Weights of a small transformer language model.
Size: 14 layers, MLP 768 ReLU, vocabulary 2615, 5.17M parameters.
Architecture: RMSNorm before each block, rotary positions, no biases in attention or MLP, untied embeddings, normalized queries and keys.
Training: a variant of Muon for these matrices, 209M tokens, 13376 steps.
MLP neurons of a small language model. Each row is named by its layer, matrix (up: input weights; down: output weights) and neuron, and shows model dimensions 0-159. Each number is 128 + 32 x the weight over its row's rms, rounded and kept within 0 to 255. Numbers have three digits each.
After each neuron's rows, "fires after" lists the tokens most often just before its 100 highest values on Wikipedia text that the model never trained on.

L4.up123:069201113156175132147047105136124093175118066145177138104112134102084158119117149093143125159150121119182180197200136044113109120178083138104167119111084170090137147156148124162145166130126105154169097172122064135088153096145055164132129181146129126111087113172103113137155147129145118149130084097147057135087106118152158138108170139115063136135164139135127143157107119133176135083111147163115146153158146144069116122120122120125125122098081093116082209181157106111129154112080134
L4.down123:151176149158088061123159143057087106067128127122195179084143133143064106122125143129119168124138123175116134120118143157115139150112124109130125157150159123128135133150154103127129130139151116115131182140119167142124098150118139192113138172148093130125123150130069092142167161115160165110174229124133149135107133155198157082136125120138150208117097109143167091117194080064093041133124160086130135149096109158111126124118200172121147045153160081089082146148177159085101114121141163
fires after: "| ", "T", "\n\n"

L4.up584:071068074104099109141144154138130099170153173141069167115139129101100071155161129171165108111090109089152118158111135107166111154104126118128057107134130125105175110134102123062137100095144081141130173121113154115075100125136086118165079148058113219123098154167110181100098135114160145203171119106186183136137092141160132107088178177113109125125133158114040128114147092127136114157136079099124156097113115100097093124127155098116175150080107146116167141187152177126069124167097105
L4.down584:098070053137156166178127093136079150171139131080068124160057131133117193214136131094044127143164153130114163128058131107172113125118107159128113141120130148129116119163096209158146129121132074085144089131094161139146098164139131141107178170171144161078110110148180151169126095088092147080161167144196120123138090107154116135097159153122093100146088127156093147128173158116170150124110125090126079091119170179148079168164097108082162141105125111115133172132121143126135083167111128
fires after: "p", "P", "M", "op", "m"

L7.up297:108126125080165101094122091145120123147149180131167149075154109172060134115179159105109106150143182140109148060148122105137080127104171099185088154129141180070154180155152158104119111096134151097114111123112143151128109126148091078183143127138104113143181116124114082147107082159095138111086121116112155034156163123083142186141089138116104185173127121098175147134066123136102152115097100101121148131165136123119120092132170170136065137172178104082112103099106066113120072102229123
L7.down297:109082118118126096206128127124069146074154145184119122156197136076103119078126106134158142179142116079100185108147151153124083125161111100079091098121169131137113149118144134181161166155103077138169131069126048140154124137116133081131109174117108145157143208136096102143128134097130139068136110106138088030128122179143123135147167175124059077140092083150127130128166128105085123126117157178141120167156084111162117103105171104103139171122093120148103143076150166204133129130091098
fires after: "S", "U", "L", "T", "W", "s"

L4.up238:106114072088140176052126164141114152108088179125187121122181133078099087153138151157148115096179139134144180181153169111112128187136128107118073070084111106147150151152167132064086100098142152080120164138108125120102166138168126162120134159152086101180068124094046113078117104187181148124169149068153108132161113125145165125144149112128130109138058097091048129122134156122113130126142155111076139159152135095133155087101106110160103106095119140097104037156120133133117159147099090
L4.down238:108109156126134119104180101145134128120133187119135148167073156085115146147152119161120131134131139129107065098088069176215098104119144183162153116141138078145058167155094149072162073126138149135198154085081113137137149120148130166134186212122101128118173157083149118123119093111123175093185134148088132107130170145132081127080098074082104185182142161144127160119149124111161144124157160082101154089180155164081108126112129165136109180168120202105170127112180158113129128143115136
fires after: "P", "p", "C", "S", "H", "T"

L8.up589:171156116158210102183140136149120082152140079082133157148155073135112076136169162108169133146184087185140112127127124157065124129160144134184137189136127164150189071153114126124152112203094134150119063144111127144095154188122169152069115086106113106179109132103094078136083097136104133164136105158136163141063110132129145088169105154142147106124131095132130097117125113098095119065063103105133119113119137085114119072131155123084096075083078104131172080180141083173109150128100129
L8.down589:096151117123124174075179093134067125132115101148094058113117107132150143103127169149198109144152164155114120092134108202161146099136139147112127106100180114140140081128120111076124137124114090136181107118098132085126100085151105074128114114106145078115042091093248125144174189096147110142112111143135160109067122133093149145119151148070147104076162111060155138093133146107127156157075121088097119118064132120152086111123140126100081168167136139136080103089110077162079146138157093
fires after: "R", "G", "T", "K", "d"

L6.up373:107132169179118088128147131156098105150084164091135135128131123111135129159108187139120177081152147084128123116131173088150118098069138133181135142078124120086194149154093114120079080153118146111112116106215131143125132150111169119113143175154161086192065061084114100154133145125143178102194127173147133077111089144205175141116156042099128103124120133143161177140119136210126111109171124179150148132184151079145117111129114115168077124151111104149137131084185128111191126122154123
L6.down373:116158111118097112153089141138173126161149126147110080149119128112165111090148127184140087118157202095154147088118097126162161111077122150147156104125087130181118144137098114093118111173084174128196144148116135149081117142204131150148151141183104131113145153168140161217104169098125098144131073124138127105056092120130068139186119115153154173135128134086099178077108199146124142155156151169104137135153062081106159161231108155121082174108123106120140147106196140105109149154161103
fires after: "S", "s", "m", "w", "ity"

L4.up136:121114141147123172106090071178100147131081094167142188186164156113126107155088150124139135130166166123119125121137121094169079107209118172221099117112168126138123188155121143109107139137165190188076087125177131115125160138172133128132106188157087126110108096157132135129171168068088136124100099124110114077154110117133116103107143188185153083117153197108084063147108148136124136105175145134132098054152124095089147130132178133137177111142126128124068162118163140138164099138054138
L4.down136:092157146071120139094142101081135143102100128192070152121113162189171130109121149100115133178090138162125097099123137141057115148100130119168124101128170116144100081141161143098160120129155176164205121082141163139099111154099135141167145118112124121112146144102149157127139087140140142138115255131136148113142221122170150121101165082138145140134124133174155164124132195182140077105133136129151144165121144110123190095144226134104152123175105128133105147087177147151129160111115191
fires after: "\n", "| ", ". ", "\n\n", "3"

L10.up420:085187161124108163151119105080095112139110123144107102085116134127130114146153100092092172035076120117131135081101184139167165066095180108122166140160091096142089143163128073149035132127144117182171088127084080142134152099151101116123114170106157134092053142073101161151172118094176156088126124185172108113100130141123125095116123149138166121110172119115125136154067150130135120112110108086128061089102144113108131128096185112131119154182166179101148140115113137146107129134190044
L10.down420:123113142177167110143073119184156130138190110115169129129129125154115132147110104178155121159067143194130173149202077108123121167163098130135156097167147149106107141135153089104133134067052109147117112142139129140040090156139087116124152108087101172111105124128066040123105092159121141096165254112144121098204116163129131164064128155131118133111122113110108158186188111110110124133154099142153100121164164141118135138121162080099117136118150138157122120168129107111198135171140121
fires after: "0 ", "st", "St", "— ", "1 ", "c"

L6.up322:142138111157166135128103114118141102123126112164121162178110067166114094138106146144115077098168136172093141025144088111163145161157143162135135109155127201058156175159149142106141161135095078141086050126110138099108140119191103151127154074123144146134107101144148130096199070158128108153103121118112182103154149170106143152061178071128062139089087104095148139111140097074193128115138209148120115191140140086118177133123149129131137097096147148133156157099105136132088093121074110
L6.down322:142131130097151178150124136068069111115106089150092087171111177137107174135078125136146112146189138124103116156092161163103096124152153148164105094166090134206115103102116149066136130133047129149104122105169176106149111178187140129077133093133124131170146137150078083130192113115121051154104189103077176171123130181067101135172171104130122115143088135109139099124141055080097108071071136082115114090143125119109145126131157140110073123139124109130098146134084155182123141169084109
fires after: "M", "L", "Cl", "Gl", "Sh"

L6.up150:103212081136140184134144210109084149150148145156147125119066144105136165088115130175124117077122074151127174173158172143149136097174121095167099079133150158126147106134154142113099142175079194080112111142087135142091156119177084104105105207128168139150117157099118140090162097167111093117180129164083125143149108163151140144124085150126164157195099060106100152129133138125173147120120099139072084137087059140141095152162126105128096126053102093120106072139144064124126137140110110
L6.down150:052154182136174125120142132141132175105109121090163119138136135155183124154063206137150174109164138146187108143120074111128134088120125147144093079167157076119132174057130118088157142159111142111071143144088126147103092093103101207100139118113152147094163153127127170139096176119078157126104107119117129144178182133106120123100092139149127153172116125138134110120165147130138248142111119108101152097115120146109093111192132111101119144108184146126150159090117125183102089177207193
fires after: "S", "H", "I", "C", "G", "Gl"

L8.up642:128132055110106181048148079164110144163121138146166108109167154137178169115089136104132112154118089113159114143129117116127117146174135059099096116111136139119152192174179189153129149090077174153177169155132126123130145130133135115092115120150163082098104145105081103090130150141105096095109172109154090092094128139189164111177093141108106097133034127133108127094110096127179084153154143074130108136055144161121124134151128182179081122124060121144153120150116182104128117061066079
L8.down642:142107141177156113154165124213146113101184148166187099147104132145142134136136154137086114104083132163173098142074195104162182169073143162134092147150176114149131165123173183099132146128092168101097124121162139114173131163174117095171148141086118106115135113094218131169100119143157173125170084135100123139159150109053134171118172124106099123119088100092104124118142117146120139150126134183129134178098119111108115135152096131208121121200130141088117067069125197140166131075162169
fires after: "C", "P", "I", "cap", "c"

L7.up188:120167107119152146126130150121175077152026086150129099144087155109120125138142111099122151094143088125154191144107137135109175112107114088161137155080094132156159163117169132074164073077079073129100194125149117131138133130056112155085170117177157146154121135079083140127134184144116165109168155108146102116108128123202179163190109151051116073149128160137162169137121097139138185124202139104157106163160081157109156150153103106140133094163137148169141082160122114096184135083136122
L7.down188:116120158120133178137128088158125165146150135107111155127103167125189122183150130141081131103083114131073117167124140144212106145122173138152100082114128107189090111170097109122126111097094082164132100232151096152165088115127113162131172178135060135112169131176201076099193160131140147149142148134165181110145105109071149110169105126109149191120177128152155137155078169135122129166082127137120147119081126175168139111128170179189106189103111145136107140111179147134104153184128137
fires after: "E", "T", "C", "S", "c", "e"

L4.up733:092198119153119182093123120156126134138130154173073142061113121162065112173119196115120139110127124131067123145132176154139095083123134154177094137096077116093108113114130138090171103109087133188108125164109148123151152068145089126087088076069141133107092096107164090127131135143205154149090116113186130163131159125080115118087106045078139142156099118204113091128100086126089153106109056062144114081126187115117093152129133100141079140185157133107114159098122156110122112124139147
L4.down733:100114130118095122144090137099142083099125126203091100150086108133125119109155121158098097101133156086075124117103162130159145113152165069083133069118108149107175141096189170141142139156127165137173173165110095158089084148142106089158158115144084111094095138141158146192097112117150187115139109120062100131177166138103145229159076132113147127145115088100086165171112140125077107130083084119174166155062134072144116135081164098130179144095169114145113160095102082118214147134130132
fires after: "St", "st", "′", "wh", "Wh"

L4.up610:149142134160127128111140145133128078151061096111164116098134069125123163143100147162136077135106094160127120128076136070173134141060145079156118142085124145178133127097150167137088079155163118174145144098126098150140160114159147083090132166153174188111076104067123099090087095169155115127145091090192093167189159167137130107061159154133111176102081111148119156134135133126179161164119086072108072209120100134096129109152086109137136100109091096145108196127144136087142177175089160
L4.down610:171086161129125106127147097118100132135161175069071097195141129167102119138121166171162163118155105112124145140162145153090113127107157116097123088129100168126137091147145102098153089068075107114061099154137154006129105109170120152169147153153142137119209124165157126136149122082092108121095143094172077138117129126132117090108046143163109101139169098121121163088153139084140122116163138060118164104172205086131100164120125165137159194127145184141087158125131140174073115113115145
fires after: "P", "S", "C", "G", "I"

L4.up644:137126083162121101142124145109164170084082151079124144066116123116120046077086059113148141120181061130078172092136132095125144106157115130109093156145152121187149223135133147151106173121090098131150165140139186095152108117133097111125136116124094192124079122051075082144142131134151137123120138124127113104124071127111071180108147100185133125067102091143162109090143070148075126139122151105174144157133150157199114157140128176138114131068130113165198129121151131088122131175106121
L4.down644:111183112128152133126085126073124169144093080100120131158137133160118168127125095178137150143184101138104137141074104131099116120200108123166143152108109156081156146141198125150127172148145124158074191147089182082148151161125108193130137177197121064137134114093128146131120141072126121122089130088121127134119094135158140169170184117122095161117140146049096121160162116132142162142141124142128060114159200121206096159116105186146114099164116099056074161140068111119070173125131143
fires after: "B", "°", "C", "S", "s"

L8.up435:120099167117131056087105071130152133131094085065115187114101138137078170155096125093132144131061161161089132154078104093107108120154106147134127101082093129157114115179172148108112131128151118094130112166108156139178106042092067097153128097133121127131125172129182119159175166100148099128196142092109148075150141139164059179174133100133095140102114154117104138066088125090109131131168165094087127099117127159140172084072097106144137125060170116093202092137133109130174110154096159
L8.down435:094114170088122156130092091148120158150132103090128108121065125105135121195144154110106097115077139133142097125107080116147131117138040121132116083166073088158114064156162158133110155123028139096088157116149104090139109158147111089138147119082086162143207100164157120119082115113165115128155115071109108148214111138131135110168142136108142152164106213121160162162132127133104050099100130140107183187183138142150100177133117119164124111149163129098116158136133097115074087188096114
fires after: "| ", "on ", "On ", "\n", "held "

L8.up309:114175191106139120125112082128067099152157116123157142103153142124117130113115105111123208129133110142142110103135156109142167122154137195190077117159165121133153152209098138198129157090138099173159122104106109129143100144134122158104072062081143064102157125094063145073101147081095117154106201145122163139076071073127090111115158079214153139148112128152146142108100107141155096156194127129113118140105088127136144119138160160119180100084181121166181097131161096105121080124093123
L8.down309:206107124139147145106138117122116143067122162149123107128136153110109115161115129115152131124081075127076093132171169134134146130131100123108091120112125123109138129157135091134145104107125148109089155118166150124124108148160099070109119112184162156154125117134078159115135098091117105135118255155140137153111126146130151123125096199201131105142157178122107139140228165092140128130118142130139090138133092115114133118163071073157116104209144117132170124132102169130137117096132132
fires after: "0 ", "1 ", "el", " ", "W ", "4 "

L11.up445:152097170099145090103102135173103161148162120165093098167176083074120118079133127090199105114184139121122164100127120114160126204146157085141075128101152137117130043132109129167170082172073140147149140119128150101112112085151078096125121103149110149109131150113109142125056069082100133116105159096112195078131081133179158152148112134107170046154080093125126096139102135149118113110094144078108131128198140089110112147161180135163091138136160110163113091116108077122207143080129132
L11.down445:091041080156138106074098129147136111166113107075112158136117142131117161167085128106109190143149158116130137082118154131180112103060211105139089130112152143195097135157130093108184145125074176157156162140124112150123097086090116125118109144120192110124144139155179157121120114085160124068092076132060162163178145160093126147135117118166085132151159104149073109166149195141182106139136106112090198119088099131132099106180112095139067117153142158116147163172141125130152059115149117
fires after: "T", "t", "I", "S", "A", "Car"

L4.up661:100094157140127135155087139113098124171117168132154095082110152097111102142138155109130095158093112114171090169178204073122117108175147180105110102081119130153154123131196187127135090119149083075114174093124106149133172081171105096169097123146091178112124099164137147114100101114130120123143121126101134182178138132132175206078130080150092100150129145104093172144124105096138154118119149161108182151149169095074172162197107067168106025162085153117162136138136086102155102102141135
L4.down661:095121112093142161163127058075115130116126090142161131090111160195118138080198184131209149116117098174081140179141135120075172120143114156188118201147169122112181161153095102119146133129109201124094137122115103141128119114111100129115119127112149143132098139127161122121118130111109134157103128142128108117173171103113141174117141192133082123187142141093161174087158120085052191170131095159124139179115129172153120125160154133182076157162089097197057152113153144090093176138163121
fires after: "T", "\n\n", "\n", "Ch", "t", "ch"

L6.up218:113116162171144120074113157127121175127063116146155151087167115122147117164130159121137141131133064122160153137137114118163154095091130139146198116118136127139128185168155144107077142170098114099094136111113090120081104104133100132141146131114102053055128128159133111152189137121094112166149126118181112160105126090174172109181112092105172133096116101140140076113126120175136086125137147134139097095121094068138150108191183116068123032147205043135164093146188199097130122121085107
L6.down218:180161074130092113202150133118094126119168064140150164109127126167123122131092135131125114131036182089089029054150128137138098160147095130128149134085121134108161119135110108115118138108099154134094121112130080165085151133122090164111142078177133132183087090087112119119116150129076146093142205208148178104138094174116035093098164144163131149140112131110104228096145127157103097118137134132093120106109148126104139103137150127129126155103122117145097073091107100097139156158138181
fires after: "\n", "K", "S", "s", "\n\n"

L6.up420:077120147166114122224130131092176105098132167181138097151121165096129135131113116080097117122074146148080146071148120164125117178085123178133149096086092123171123155144118144116132165171137164137087128103124132143096087108178096113138133115135148057109200193187115131122143126123054077158127115083137162126160178162130071156091142128120171101121107098019144158078123170137159152130170132122177112137114126102115124089140205159155149132120139121097170124119110087155158078119075130
L6.down420:095142193114166159128084103157084129090106080159172141111127122145111129137144142130159088099156084151111114167120154145166143201106078134149053138141121134145079163130144129096207190111062117108166096055136154125097146096099146107078163098081134107191105138130135163097144159125043145117130140170105193136125073168151086162079161139099152141088124109152125081124115156111133122053182130132151079084144116165146130133136109161109163111170110131145152158049087106169104130134115127
fires after: "L", "Sh", "l", "á", "ch", "ó"

L4.up746:124164156112158063160061121131101108077188126142160119129099145168100063073201156145115110147094122119138184151114080131084158138056071178088123150107100158089146177129112187124105121129122077128151148214109137082102123139141126151125092126123175102119099107146146125132118182157094140140124085091095168065096141125106097126104199144111153143155170110108134073130108134159104162131132121132143143167150093147182128120133153130179084034124175174132177148083159124122109138095157154
L4.down746:158162114121147138097120129160166128175106150140105120107142176119137108143121099132109148088098188132138159104213147166206137112152194120098118179158147123148144104148117094111172140202111070101158095154171131106133120140133173101175136138115121127124162125123053130121122074158087126107160089119135066098153104109148190138148119143115141143119096119153099121149157085152081081104086034129171074096095147116071094142125127085136159170135179113172182108138096148198134187124117056
fires after: "W", "w", "Cl", "L", "Gl"

L4.up211:116164176131179169099092166126116111140087118109154093134133170168131131203083158110076149090177148175136065115176128157119115068150122156096102139159169205089120141184126154126121154146134135178133158228113160157152200180110182108133073097127122144133095161150154079081111110130164187142077160077175150096157157108110146154125163155138158109134186067118134155136092157089141145092072135119118147142158146177103121113099102128117150133115154136156062130102133131124096145140163158
L4.down211:147173182205104139079112129097148098166184069135110113129108160058172140115151161128132125106121122118135164136161178181099169135130145110093151157198123102132057129149119048096139132127133127146168143180119136084141171130124124108090119159159107162125144107159124173082150127158092186103148158117087126142075155144124071143129162138081111179125143148115165121139171111189149113121076108068082144141088142088083103093209071056147181121101136140116164121161079120116147123104147142
fires after: "D", "d", "ind", "Ind", "dr"

L6.up748:125104135135185148179133099168185129152081095141098115152119108048128125145153110124120142149124081071116128166143201124082131072139107148111070100154147104129166157142146162182084147110120113144173125153155134096107071111178111045070114199130163165098086156069132145081131110116136159134105152102112087108150166125113145133132179170125104128119133106094166195126081102100108139106124134113132146120131100145091067178133109152118137113120127062118106143209198128142133126215166091
L6.down748:099143115145147143122151149101147152074143122141132182125121111126083124149094130134121144167102079125204161164193129140145146126104073128125168162104155160115119106171189125181141138114129170114175103082116143140073168103098165137086076156148122167130164154173168112159119164146160149131097098118113236210092116162063185147089088110133141121128114166141179111141152126136160162119179084185118148125136080121130054076110161167092183174123113104090134101139129128065145095123129092
fires after: "D", "T", "K", "el", "d", "C"

L4.up110:169116104157168104109185116120132180120100061132116112103135106091160126114153138130105129138173122160103170098151078140171148072185106099123148121078127202160136126102157145099134134150101122141090076132073115100144104135114084086093083166152135078177146116104146133117126123133172160113128147145151127114075105182188191106189143150144155115137137154177130092105071104124140184068185131180113096132083179084111173178163172116135088112079100094163189071154143105059129152135127114
L4.down110:098088128135144101103107175148141147123113095160075155105130055076131109188118157131165129106122154074155064061095137147094090136149151170128103126107155106205096093154108151126164135103132155155148081162103150126131209097084088104120146114095153139141174144117114151158159099098123103134093243094110171128125086125059132116132109120109103132183109106130089175171186140147166127136153067184094188168061102134130132092097098167118146102149094142134153119143086125110093145157138108
fires after: "H", "S", "T", "K", "G"

L4.up264:126195190118115123142130108144098142159101085181124152134113124135085104138067169112150190137123121136163188136110086100179154146169117133159131113110105116161149109114132127108101145147149083148138116182043153129082115079151092121073101141069124131090151097111065141155088186099119146187121168109187169120127120100143135157076166115078101149131111166140150096131097148158136110103124146147090109136197107190115115171176072105184134121076162056088114192164138176129124143165157116
L4.down264:154126154152162152106117177071123105179133148102080145154159149178179164140178170127122112099140081163115082082092183108080139117148157169107153150122109161092160111159097145075142136162156149118163111170148188109140182123142138141096173126142100074120122195125144160133153116177161144107142083130141077144195179133107147128125088142144150143145114148103045082145108100086133103156131104150137201101173116143131110135132094154148114089141117123200113129093173102121223055142184138
fires after: "S", "s", "T", "es", "p", "P"

L6.up295:148112136109099138114108115136110187184121176155122132151159122141025059173165153079135133084144135140150154187105137148169122161100138089136151113150118101154189139169162096107105094093110159135153164035112144168113194133144103172144140140127170116127123123126137139089121109167180100120171135122119114108090093119108133111184114138132139043127014121118139148110131104118146192103200066115100104118133154145161063131163150100141073100133152137140175113125115150107118123101114068
L6.down295:140121146088182085111169150142118098099114144104120067139221132064164178199123170172095139142139148104120148134079140137183212068091122150127092137120138062109099149098105185083130138133167162121109092102124136130098109097111085112129131128076145106101167151067114144135107172101113105131142069127069176161147142170125182113129154108094066093148134098196128093118123115133132078126158132102121135101189162127133178127157145187121118139135069130144103079142186103094098109126146152
fires after: "C", "St", "p", "c", "F"

L4.up616:170103113156159124159199132144152137157085110137162119136099127102150159177122168080099158136155134112055084120194097079109135119158107061107066151110145175051158170112154119142134090160129088202106112167105093163153118130119121154095098167072087127174061143130096161187094135144135122165166153137097112141093113152174118150136144132165135176135167101086145126124084152065157073091110130115103166138137021171103145127143124104124136156106174143116149118150166149122131164140153086
L4.down616:158124107107147138129206132156155118086109124171149159142143094059093196187132108156160149098090138140172051138195155193121162118132172108110126093170114102157129165155177139137086069075160092160160176220125117084111108116110127112069125161102123115119136119179201116144131139102122180113151096079115186144098149136106170198123103113124120162110177093122121158132187122139150159116053111131149133133147096109139126114171130089111154091155107106179112101152098143175120124124130109
fires after: "D", "d"

L4.up292:136131175140126160140162134156138122196144125119108146162166117092144125062115156073130111188159108161091125036119108097134107092109220098107136140106108122168125150129125138140144109108141107133172149107054141122181093117130026121184138122156108160096113112161148117118077091131130100120094124169094085114155106150116122209129189158126142143112136130135184150145098093146150130097129037097136105102081174153077091095139101089077104170148138132103171142152166128065129173168116117
L4.down292:120105095104145134101152133135091195127173189099121100130097159116193096170146126106157159062054156154146083141111228190081147131135156159095110161146101128133099098105127103161064177170081099124127144170151138143165056089117136152154108156153159149053162164127061111079158134151107122122162160097139117094097122083086134142124065145086084129104123158127093147129132144133105161131081113066168106115133136152111140190129126151135135115137124105188118137090162140169154154097138074
fires after: "K", "J", "- ", "S", "G", "\n"

L4.up1:074160146112080078115115106120107239146099116184153148122104100129149085093155133119221148146081106082096155106063131091177170097154126164150167112139077093131143155157112140150138125093136166138167204116100070116062144110189099164130102195101084147142083071133094101106179137133145115118127116167136128130143117137098138125111173113139120117143136155131109102163134072116115112092108115108148147089155171114078188112135141100113152096103108151089107085081141160120073067099113103
L4.down1:103170107130121135122150112099108124100169146108079084128175126131144136122096121126089093133096128104070121087119150069111101111091131100115082102116113134094089119144194076096153113132096151129167101152145097113084075129121129152215132187136109193175161144081143163080104146151104113157178124154164171215104191098148133089166175112119100084175113124105158110160147149125127114126166154098124087151134137113196176160133191085040099113150081144168159101105156079150147087143139160
fires after: "\n", "St", "st"

L7.up299:072139169092116125135149142171156150146147094093145117169131105171079105136082132134134156104111132115153176158103118116089150132110112121151094108135105135128153144133124156167166107171089093106114099139098137128168122093139115126007147151137154139155132116173138095095144078174131152156126109119100088160132165088172115066160113117151233058188141177156156130110129149041128135113096134104178090144117159135108115103064143167115129044098058116117088163164116125140057088142123118
L7.down299:182151171149099085148133192080106139068196122111121128132165116078117130127130088157103150101101136084101133089075144139138166176049079107148134148199126124160119129119144060099213099130118144124119140175146124200121123108095119140074154088146119131150123126104144123087120134128130169071165085079141105182112156122151142158157104052154119121093097129169110123080175160112115124163129151141110170097112159115051200160117150162163134098143167152138077161119134131081112134119105183
fires after: "| ", "the ", "his ", "in ", "~"

L8.up407:112107123108102169094101159132158149162082141111173189061114135127115081123137113168138168130147091128152163073113130123135089143089122109153085135118148146119127103154139149070105097142126127086105124066093118192114102134140034078156159106099104204131097211131089118040129090217117102094140157140122107166169119116145148151114159099090092104140096083080150127133122100122109141091076161096133148150178190176120135057099094171098154148128159087126118160135129093129149108126088121
L8.down407:098096105091190100136101128128156155121141107095068086146164213101117180150091095148181098120095131151152159111118098146146106124169075113123149117120173150136135132090158145154130148126133126103130111127101139104157109089127151158137141182075092094127125120160150158156107146091212145140082086158129107122125136072081100125230092109120096100098113134136151114142160083180161116157078149156187183105102170100113103138131048192085152193133127112126142121178175182122159165120165178
fires after: "\\", "P", "S", "f", "s", "d"

L4.up283:123166164125129117086073128130140104125132121102171137118096102139095113097146133031117100134083155116151157154093121091084109138100152091104125074126116150146162174075200151112105187170084105155181085174116113102090103155163170087142113080161125119170130120105133153147096114150169151143158133145157184099133135135176114089101148146115122156147120077171134153104121172142125162120199132095104197179128137140102229090089095122184095146111149122113169090145103084178125187176166108
L4.down283:102155154141111163127186109105122155088182138156168092124133130131140100142109092196153088154096162083174131031129062102163143053128085127129125135124165096184084117158131075148097129108154173094135089131132148068163110083129144131152179103078144068148154079164142083135098142144103148088113144140145126177124116162120108132071149155102137163084102160141173174133162100089121119112086111092121105190134093116153028136117097086134102104159126099146150118184105095082123116116146090
fires after: "| ", "\n", "V", "L", "W"

L4.up47:127098129136144176145120142123119105173103112121159116142185085173109156171140153120105143044177122165157109162167112079083123089157193107121090117155150164090121102125079110089131089143100071163137131230133117113130160151077099107118105154137129165109134137096124066166107103123104144155132107156125113138101091191063099129144076134185074169120142134137061114126116139098103181088094163090112148145158031058130143117153118124141162108147101110131080175103161145143079165117156143
L4.down47:184090073107152144152167133035126123148140093171162129096149115151145131166106157102152091147129147130174152176138152172133149115135097141135119141180108181158091097116100131167074092178097110162131131156106122065126137126155101095076166137122178133134162155065176148065120106097102087088132068103071142097109141194128132117157104184147088145095152155084141102139117093132142072158160149152139153119132100106144122133115105186099091067124140086117135090134032093178117188108158116
fires after: "D", "St", "ind", "d", "cont", "ess"

L4.up479:053145131138061134123144115119130100185109160181133098151107156181108124144120158147125116183114133149161149135130143110110147111156113128139124092096193104074129162107229145093158133128146164122164125146147037102194156136109149123166114133097167157167139123124074101119048095116167118107182150186115096147107152179121193091115080119067105116171069178192117103097103127134122109110134117149135112152171104095090142121114086150178095109109130154148113051157130125168140135103175107
L4.down479:134139158119170084121125138124154148097119128096124174185100181061101133098114121144120153088165123126101119212114102232109131094105135082116163094180146135185129068123112116119140136144115114102170178112106143162122126127106155166120097110078061158107183206141182123075082121102127151107100142152187132138147139145109115106134138144103163152111158148204062123134129068122126100151157150085103138153171103145139130083109116106121126158143036157096142101067194133143109164096124117
fires after: "the ", "C", "S", "St", "equ"

L4.up696:179129107136149105095125091104147098154011094131119123115142137131158167089146177149178092165113142124139140090143170149175125128140173172119072117122100169092121117137165154100149086093128154119125153140088146169127079116187114116125111158154175103128064156204115129105104145178127183166111129104128149130097138137141111146097092127151101133099184184140098079118128076110108148110164158193135158148165193146130106062148136122185080115126178130063114157136153079108106168209102140
L4.down696:147151185124129165213098133104154150102132137118174128107117121178106140093129138166099072154088121100118097141114127146119126170057082158129098140132083159138096115078147115088127069144092182155112122147051172103143113102137133093151112132127147183133080053145076128139077125112143214109168079107127175173165195069123123159148133126124143157145189167101169148119122091122100139105104136180136207144114180126152121107100100138131094183137124102115165101198135163152106109105136099
fires after: "'", ": ", "W", "(", "B", "ts "

L4.up521:094116136082147123152113121182141136162062116116102180127103102096079156132083139090185159138127086128125135114114144129102128146136150142097132178099096117139112167104060157091112088126176182123165070158138142104145136094111134175143076085108113141120092114094152142085098096158159105135178090158136135137078107132135101132113161114068076134209046082113100226120147095103195109130088136128110085105106151130145155101153144167139196109084113067178127136189120099140085131124086110
L4.down521:128159123087047119120040091118143144104117120127098132108181081124144151145116085133127048107155095185154153149150133175107113112068145135147199076134128100138125166153132099136138198090139054125102143164122165130125139089180102146106138136158103159139197187080142194073167161149129123127101134124164152127138173106080126099120053075161120146075111133118100127113139159067162138094115165070144086063146141166114133170079127130112100090118162152121127132096145145145114136091146141
fires after: "C", "P", "ph", "G", "p"

L6.up609:185121106156105096140099167132118113119118131162114103148166083145112106135144134121115184118146146154098129146154114053087138132159208198151127078151134118133161137106099107145138106174143072116119068149085134098113090101098107057112114120213082126107158094214129175111091113123104149110173132199148083111126048112192129134136103087146154193104123180187154115118049122155105104129166142128078115112106164119130086148155133151113107152154132104134112094144153136110081154185110096
L6.down609:109105106109167177122097109182108101105171077140134121123114107130143154108085134173124105124171146085161142114089205180140144178161100160088178119087129140138134162108114076112103132121075120138143106154169147143158139088086062144110182142112097130152134146079122088117126134194201087154104149111131146103153046119118107144134133184172129136127090098124115074215142185112133154134103196101104119160126090126132144114119142100119123105090173036166156098139120106115146125067154051
fires after: "S", "s", "K", "y", "sh", "k"